{
  "n_layer": 18,
  "d_model": 384,
  "n_head": 12,
  "n_kv_head": 6,
  "head_dim": 32,
  "d_mlp": 1536,
  "vocab_size": 5486,
  "activation": "squared_relu",
  "norm": "rmsnorm",
  "norm_place": "pre",
  "norm_eps": 1e-05,
  "positions": "rope",
  "rope_base": 10000.0,
  "rope_fraction": 1.0,
  "qk_norm": false,
  "attn_scale": 0.177,
  "bias": "none",
  "tie_embeddings": false,
  "parallel_block": false,
  "extras": ["capped logits"],
  "init": "uniform",
  "init_std_qkv": 0.0306,
  "init_std_o": 0.038,
  "init_std_up": 0.0438,
  "init_std_down": 0.0438,
  "optimizer": "muon_hyperball",
  "lr": 0.0135,
  "beta1": 0.95,
  "weight_decay": 0.0,
  "lr_head": 0.0089,
  "grad_clip": 2.0,
  "warmup_steps": 200,
  "schedule": "wsd",
  "decay_fraction": 1.0,
  "decay_shape": "linear",
  "final_lr_fraction": 0.0,
  "batch_tokens": 131072,
  "seq_len": 256,
  "doc_mask": false,
  "train_tokens": 623000000,
  "steps": 4754,
  "dataset": "wikipedia_en"
}
MLP neurons of a small language model. Each row is named by its layer, matrix (up: input weights; down: output weights) and neuron, and shows model dimensions 144-271. Each number is 200 + 30 x the weight over its row's rms, rounded and kept within 0 to 999.
Before each neuron's rows, "fires on" lists the tokens most often at its 100 highest values on Wikipedia text that the model never trained on. A number after a token or word is its count.

fires on: "==" 84, "===" 9, " ==" 7
L5.up280,181,154,273,199,203,184,184,222,247,200,171,305,214,225,295,186,204,175,167,214,172,187,173,170,220,154,146,243,231,207,212,185,212,185,178,240,188,199,188,199,214,197,223,190,203,208,217,178,211,192,204,195,232,195,216,202,148,213,222,243,229,189,179,171,235,243,164,232,194,188,162,203,228,184,166,173,210,168,227,212,242,183,214,211,264,179,206,208,212,193,191,156,241,194,193,159,207,190,162,146,182,231,184,188,245,206,185,146,213,185,162,208,176,250,213,248,269,181,193,225,161,192,212,193,164,191,217,217
L5.down280,192,206,175,215,184,279,167,173,229,171,177,217,176,231,196,164,204,149,244,185,167,195,201,138,159,212,239,164,188,234,192,208,217,235,214,188,185,194,186,248,246,236,225,174,207,172,227,224,203,160,256,175,193,173,181,184,174,202,205,190,215,186,228,164,212,174,221,219,144,219,195,179,205,184,175,164,188,253,211,184,219,170,216,180,181,227,233,172,224,186,204,187,195,161,151,188,227,236,217,167,253,249,190,154,202,203,233,207,191,193,199,201,285,191,151,200,212,161,210,221,170,197,220,166,190,171,210,223

fires on: " " 41, "1" 23, " a" 5, " due" 5
L12.up376,209,199,129,201,203,191,163,201,199,226,215,217,185,217,176,189,230,200,176,185,97,256,215,158,196,223,236,168,187,150,181,184,222,176,178,244,222,207,229,216,235,180,229,223,223,222,204,248,273,200,186,225,136,169,237,215,171,154,156,210,225,209,193,183,184,148,234,215,193,194,199,177,255,189,244,218,185,164,235,257,170,232,218,200,156,224,174,258,207,221,213,202,200,213,193,176,243,153,180,218,220,202,188,158,183,174,187,207,167,236,181,248,235,226,167,191,169,189,258,218,223,174,240,248,164,174,234,261
L12.down376,175,166,161,180,237,181,205,163,213,218,212,217,206,170,221,180,161,209,133,266,142,217,176,153,203,193,188,224,179,213,236,213,176,207,143,154,207,187,181,194,236,178,176,217,169,199,231,188,148,192,251,233,168,163,210,187,163,182,201,229,216,197,196,175,172,188,231,99,211,189,151,260,186,188,202,188,168,193,224,166,230,242,226,196,213,228,218,210,191,210,203,204,163,175,217,231,180,201,218,141,235,129,194,176,192,170,195,181,197,183,213,155,198,244,203,179,156,194,212,205,168,227,243,206,183,224,137,194

fires on: "0" 20, " ass" 14, " Comm" 12, " dec" 7, "x" 6, "1" 6
L7.up90,186,196,197,182,203,155,181,182,178,226,177,166,183,210,165,214,222,214,205,165,100,226,199,222,218,204,227,194,187,219,229,233,229,220,245,157,196,260,208,218,206,175,255,198,193,119,181,219,208,203,188,209,212,179,200,184,212,225,272,224,181,208,191,192,193,210,260,178,183,180,219,194,238,222,249,190,207,215,190,160,205,228,246,192,211,240,157,188,221,179,163,172,153,266,251,225,212,224,214,194,231,223,178,211,174,200,225,207,173,184,156,180,192,174,243,185,176,181,214,158,206,155,143,206,202,158,219,243
L7.down90,225,213,189,208,237,219,187,230,191,204,196,184,147,184,203,224,212,147,244,143,200,196,244,235,181,237,226,148,206,223,186,137,212,189,215,225,223,245,231,228,198,238,200,240,198,171,179,194,203,260,178,238,176,156,180,253,248,197,196,171,183,208,167,205,200,227,144,194,204,183,184,198,217,193,217,234,143,178,205,228,152,173,222,163,227,233,190,116,227,161,264,220,149,170,178,242,175,205,204,184,189,208,209,197,148,179,197,193,209,207,186,195,181,199,194,271,214,237,108,225,190,234,233,189,257,180,205,247

fires on: " res" 16, " t" 15, " c" 7, " C" 7, " found" 5, " " 5
L12.up1184,210,215,146,214,236,197,204,161,218,229,211,229,199,168,180,161,199,166,231,192,160,200,160,222,218,255,190,239,182,168,196,207,177,200,216,130,257,181,205,180,221,247,208,219,186,234,216,156,273,187,185,201,176,157,228,204,138,214,159,234,208,190,227,218,202,171,221,185,192,192,189,204,240,180,208,165,205,184,246,225,197,200,202,247,220,206,163,206,202,163,204,177,209,175,220,160,184,194,190,158,170,225,180,214,210,222,184,226,204,184,213,208,227,198,134,177,211,167,134,202,214,167,191,216,154,235,227,237
L12.down1184,179,166,171,181,180,228,172,185,236,175,213,202,217,212,197,197,146,120,215,200,228,195,184,221,193,193,203,200,164,202,189,224,193,171,188,165,221,226,211,188,213,232,189,154,216,210,228,205,193,213,188,177,170,250,255,157,245,117,159,219,171,216,184,230,231,253,243,150,207,156,196,182,209,199,221,200,242,202,192,243,174,193,220,184,180,242,258,174,198,220,212,192,127,234,198,220,200,198,259,197,223,227,195,177,215,231,203,247,199,191,218,202,175,209,193,209,244,234,204,203,192,218,237,215,225,147,229,173

fires on: "-" 46, ":" 13, " |" 10, "=" 10, "|" 6, " =" 5
L12.up661,172,220,218,224,188,178,167,293,175,182,228,240,214,209,218,206,162,222,216,206,234,161,202,192,213,221,223,161,215,155,229,215,202,140,222,169,225,196,181,258,281,173,211,195,196,178,194,184,213,191,216,245,154,170,190,169,203,291,242,229,211,197,208,199,224,260,213,186,183,211,212,223,232,183,204,149,191,219,135,213,217,234,258,160,162,235,229,184,171,182,189,250,167,195,225,153,188,196,206,200,220,195,220,185,172,175,206,165,190,204,180,172,174,190,196,231,176,169,181,189,215,166,200,178,246,182,203,183
L12.down661,151,215,193,200,185,224,275,208,228,189,250,244,217,221,208,203,200,188,190,155,207,200,227,216,183,188,207,192,186,172,170,200,212,185,194,181,184,260,207,207,171,177,176,181,229,222,229,180,264,202,269,187,207,217,230,211,254,132,229,208,210,261,202,253,247,146,228,242,177,198,176,214,211,237,149,245,144,163,194,165,192,267,216,164,259,192,206,213,274,170,191,160,206,203,269,243,177,208,129,203,211,226,139,222,194,190,196,183,201,185,181,191,171,238,165,182,197,150,189,202,192,183,217,219,232,193,182,218

fires on: "G" 27, "-" 23, ":" 5
L11.up500,218,192,239,147,158,199,171,266,168,196,188,219,192,200,190,242,188,222,220,212,235,256,189,218,190,226,243,150,224,153,197,212,201,180,208,186,225,218,195,237,194,152,182,194,164,211,200,191,168,206,231,180,162,187,218,143,172,227,245,157,252,186,195,197,237,147,173,202,171,212,174,205,161,218,235,204,186,243,147,134,215,203,204,163,184,213,199,197,196,253,173,250,190,220,211,221,183,207,227,205,249,226,202,157,209,205,186,241,231,202,188,206,171,211,190,205,209,167,206,228,174,171,134,197,181,184,188,215
L11.down500,268,219,191,182,174,209,187,230,211,209,206,220,186,198,228,240,193,210,258,183,275,198,181,202,210,155,200,163,186,167,209,174,172,176,253,224,220,225,146,176,191,218,213,194,239,160,223,188,156,199,232,202,216,172,230,198,212,186,174,172,207,229,242,217,218,127,165,199,203,207,197,198,194,172,222,192,193,155,182,152,218,179,132,175,226,181,233,220,259,233,149,187,239,215,190,194,231,221,165,224,215,174,172,207,180,213,213,149,158,116,216,208,172,248,211,244,209,183,213,206,176,197,202,207,264,134,169,209

fires on: "2" 58, " " 31, "1" 5
L11.up450,195,214,153,198,179,200,220,209,162,217,189,191,177,176,227,236,202,216,222,181,172,229,192,173,196,177,199,197,226,165,173,218,170,234,147,169,302,238,241,223,212,171,242,183,184,188,190,222,241,233,221,219,217,164,214,217,235,218,202,237,235,192,200,177,164,146,250,201,195,184,199,168,196,189,209,147,189,205,242,187,218,191,271,245,209,132,188,216,159,178,184,196,201,182,210,163,218,158,226,216,218,185,169,244,234,192,258,216,181,211,207,211,196,214,174,198,206,237,179,195,216,135,192,190,201,193,218,240
L11.down450,189,197,179,179,249,265,200,240,210,244,260,259,193,168,190,231,165,188,194,180,157,224,210,201,190,250,237,192,202,178,203,181,222,200,174,169,174,251,205,194,247,182,230,209,223,197,168,243,109,188,182,230,149,178,178,213,189,181,187,228,212,201,172,115,165,177,236,221,177,178,182,182,202,148,226,197,187,232,193,231,193,234,205,192,185,206,238,125,174,224,239,177,196,192,211,283,226,179,182,167,188,223,207,224,223,178,161,268,140,158,220,156,210,183,201,204,182,155,155,226,220,212,205,198,193,155,227,183

fires on: "==" 44, "===" 31, " ===" 12, " ==" 6
L5.up618,190,207,200,197,203,204,195,190,241,175,181,251,155,188,265,234,186,192,230,203,223,246,211,209,174,249,212,181,205,140,223,221,217,166,142,179,128,207,162,189,218,244,232,210,220,222,183,225,235,215,144,202,228,183,203,218,224,208,164,242,184,195,270,173,221,202,173,218,166,201,227,197,232,208,138,174,219,214,179,214,228,167,185,148,233,168,190,205,176,186,181,177,193,170,195,187,232,212,148,138,187,245,219,139,203,213,163,156,193,172,184,234,238,200,178,210,186,156,219,227,175,199,225,144,204,154,180,222
L5.down618,262,157,157,182,143,188,214,199,221,158,140,140,229,202,213,159,195,136,215,137,185,223,208,182,181,221,132,203,164,209,199,209,184,195,215,199,198,176,231,180,218,227,175,132,200,242,211,220,187,214,182,227,254,209,164,246,231,212,223,159,155,245,254,150,173,164,172,226,132,197,241,242,259,165,162,139,181,226,226,153,204,164,179,179,208,153,207,184,226,221,238,171,169,240,123,201,187,198,231,211,216,196,245,156,212,200,225,208,245,197,267,230,197,247,193,163,219,193,184,180,217,254,224,223,180,146,204,200

fires on: "==" 54, "\n" 34, " ==" 8, "===" 4
L7.up736,238,221,172,209,156,216,234,196,227,218,200,218,202,158,210,218,214,168,206,196,153,200,224,219,160,203,180,184,215,180,216,211,213,232,160,191,180,169,169,197,183,234,230,204,180,136,219,225,199,244,229,176,251,184,207,230,218,156,177,159,239,197,221,223,216,248,174,195,143,177,170,235,183,214,195,170,228,195,227,162,206,216,189,186,225,215,258,210,173,176,245,225,197,210,161,195,243,215,195,194,253,232,223,134,215,215,182,211,196,200,168,192,228,188,205,193,155,186,134,173,150,173,255,202,185,189,181,297
L7.down736,210,221,204,194,179,170,193,203,191,199,219,207,217,205,234,202,211,178,194,154,181,179,249,173,205,210,190,191,193,194,214,210,189,227,206,187,201,163,159,223,241,229,207,170,182,212,219,259,185,173,184,194,227,192,209,204,181,186,157,121,232,180,201,190,205,215,204,214,170,213,211,227,238,194,158,193,182,218,219,186,179,177,143,246,245,218,231,185,189,191,207,210,205,187,179,213,204,193,219,214,192,188,220,160,208,232,209,198,184,219,196,195,232,167,179,198,199,199,201,184,223,224,208,173,142,158,195,267

fires on: "1" 38, "old" 13, "–" 6, "ing" 5, "id" 4, "age" 4
L5.up643,221,210,183,233,206,225,188,201,152,262,209,181,206,179,229,167,212,201,182,202,212,219,158,141,250,207,201,133,215,214,181,206,172,219,168,142,252,177,214,157,236,202,211,158,226,207,218,176,216,201,198,189,174,221,191,191,192,239,256,231,181,222,236,199,220,126,264,173,194,216,236,167,242,242,175,206,232,257,210,160,247,187,156,204,192,221,197,190,243,144,173,173,224,185,188,167,200,209,173,154,192,249,193,218,158,283,230,180,157,195,182,172,198,260,188,215,201,189,214,241,187,190,125,188,222,175,174,177
L5.down643,240,230,199,204,235,247,161,210,245,216,245,204,185,250,244,174,206,190,160,198,174,228,231,183,195,221,229,212,207,152,249,217,204,195,156,226,177,181,217,199,183,220,194,236,267,188,229,214,151,188,175,225,207,254,177,217,169,243,221,175,200,209,172,170,272,221,187,219,160,161,205,173,160,211,200,142,169,181,206,162,137,183,221,157,189,216,123,199,243,237,207,170,201,192,285,245,182,187,174,217,228,177,165,148,219,173,169,254,201,226,249,184,270,175,230,189,201,202,152,185,190,202,213,158,179,187,126,220

fires on: " |" 36, "-" 30, "0" 11, ":" 5
L11.up340,155,152,239,190,201,265,260,224,165,205,190,236,231,223,150,218,188,198,166,238,241,211,209,187,214,201,255,145,170,201,175,225,205,158,166,211,149,220,226,234,260,212,210,200,201,219,268,201,217,206,254,195,187,158,206,221,222,202,253,256,255,205,231,152,218,215,214,230,217,228,194,261,169,159,211,139,222,186,131,193,130,186,190,198,193,212,160,182,207,263,204,199,163,187,232,279,207,162,193,196,182,222,214,207,202,214,167,196,229,226,132,196,161,202,173,204,249,219,198,241,188,224,183,245,185,184,197,208
L11.down340,232,228,192,188,216,217,210,181,205,269,191,235,186,178,194,276,206,236,208,208,153,197,249,242,172,238,200,224,171,163,173,218,170,148,213,163,213,246,167,175,195,190,232,249,171,211,201,212,214,173,175,202,220,126,201,195,170,221,174,170,240,217,256,153,207,163,161,169,199,156,147,224,193,224,185,178,216,196,204,181,231,208,225,232,211,226,205,215,223,150,175,217,213,227,145,231,223,245,219,197,161,162,246,192,139,195,222,191,249,214,178,212,220,240,247,245,241,195,211,191,204,194,204,247,213,192,217,202

fires on: "g" 25, " g" 17, "G" 14, "b" 8, " Rank" 6, "0" 5
L7.up1036,207,195,192,186,215,194,186,265,209,187,203,204,171,217,232,174,153,171,221,212,199,214,206,214,143,234,239,173,174,157,187,191,228,188,213,221,212,233,161,240,177,160,225,183,233,128,226,136,166,194,212,175,212,195,190,180,158,216,262,209,214,166,146,216,224,201,152,132,240,157,166,190,247,227,215,245,234,224,216,213,257,247,151,161,216,163,245,205,215,195,186,176,173,208,178,257,146,226,194,177,221,134,230,186,170,208,222,214,207,274,217,184,187,278,274,242,243,207,181,148,201,216,201,132,221,226,195,172
L7.down1036,184,216,269,185,236,231,173,170,188,141,157,200,229,177,221,221,145,211,193,203,261,192,167,187,207,190,192,181,216,195,207,192,150,184,221,174,232,186,186,187,185,146,196,159,234,155,173,206,180,201,179,241,167,201,191,219,166,161,252,177,170,165,278,165,193,104,213,213,193,145,204,245,214,227,192,230,241,229,156,190,216,175,177,205,195,142,249,173,215,212,209,193,221,242,118,159,211,185,191,159,209,188,133,180,249,176,195,191,204,185,178,225,145,177,210,153,216,166,231,209,194,209,202,173,178,172,169,247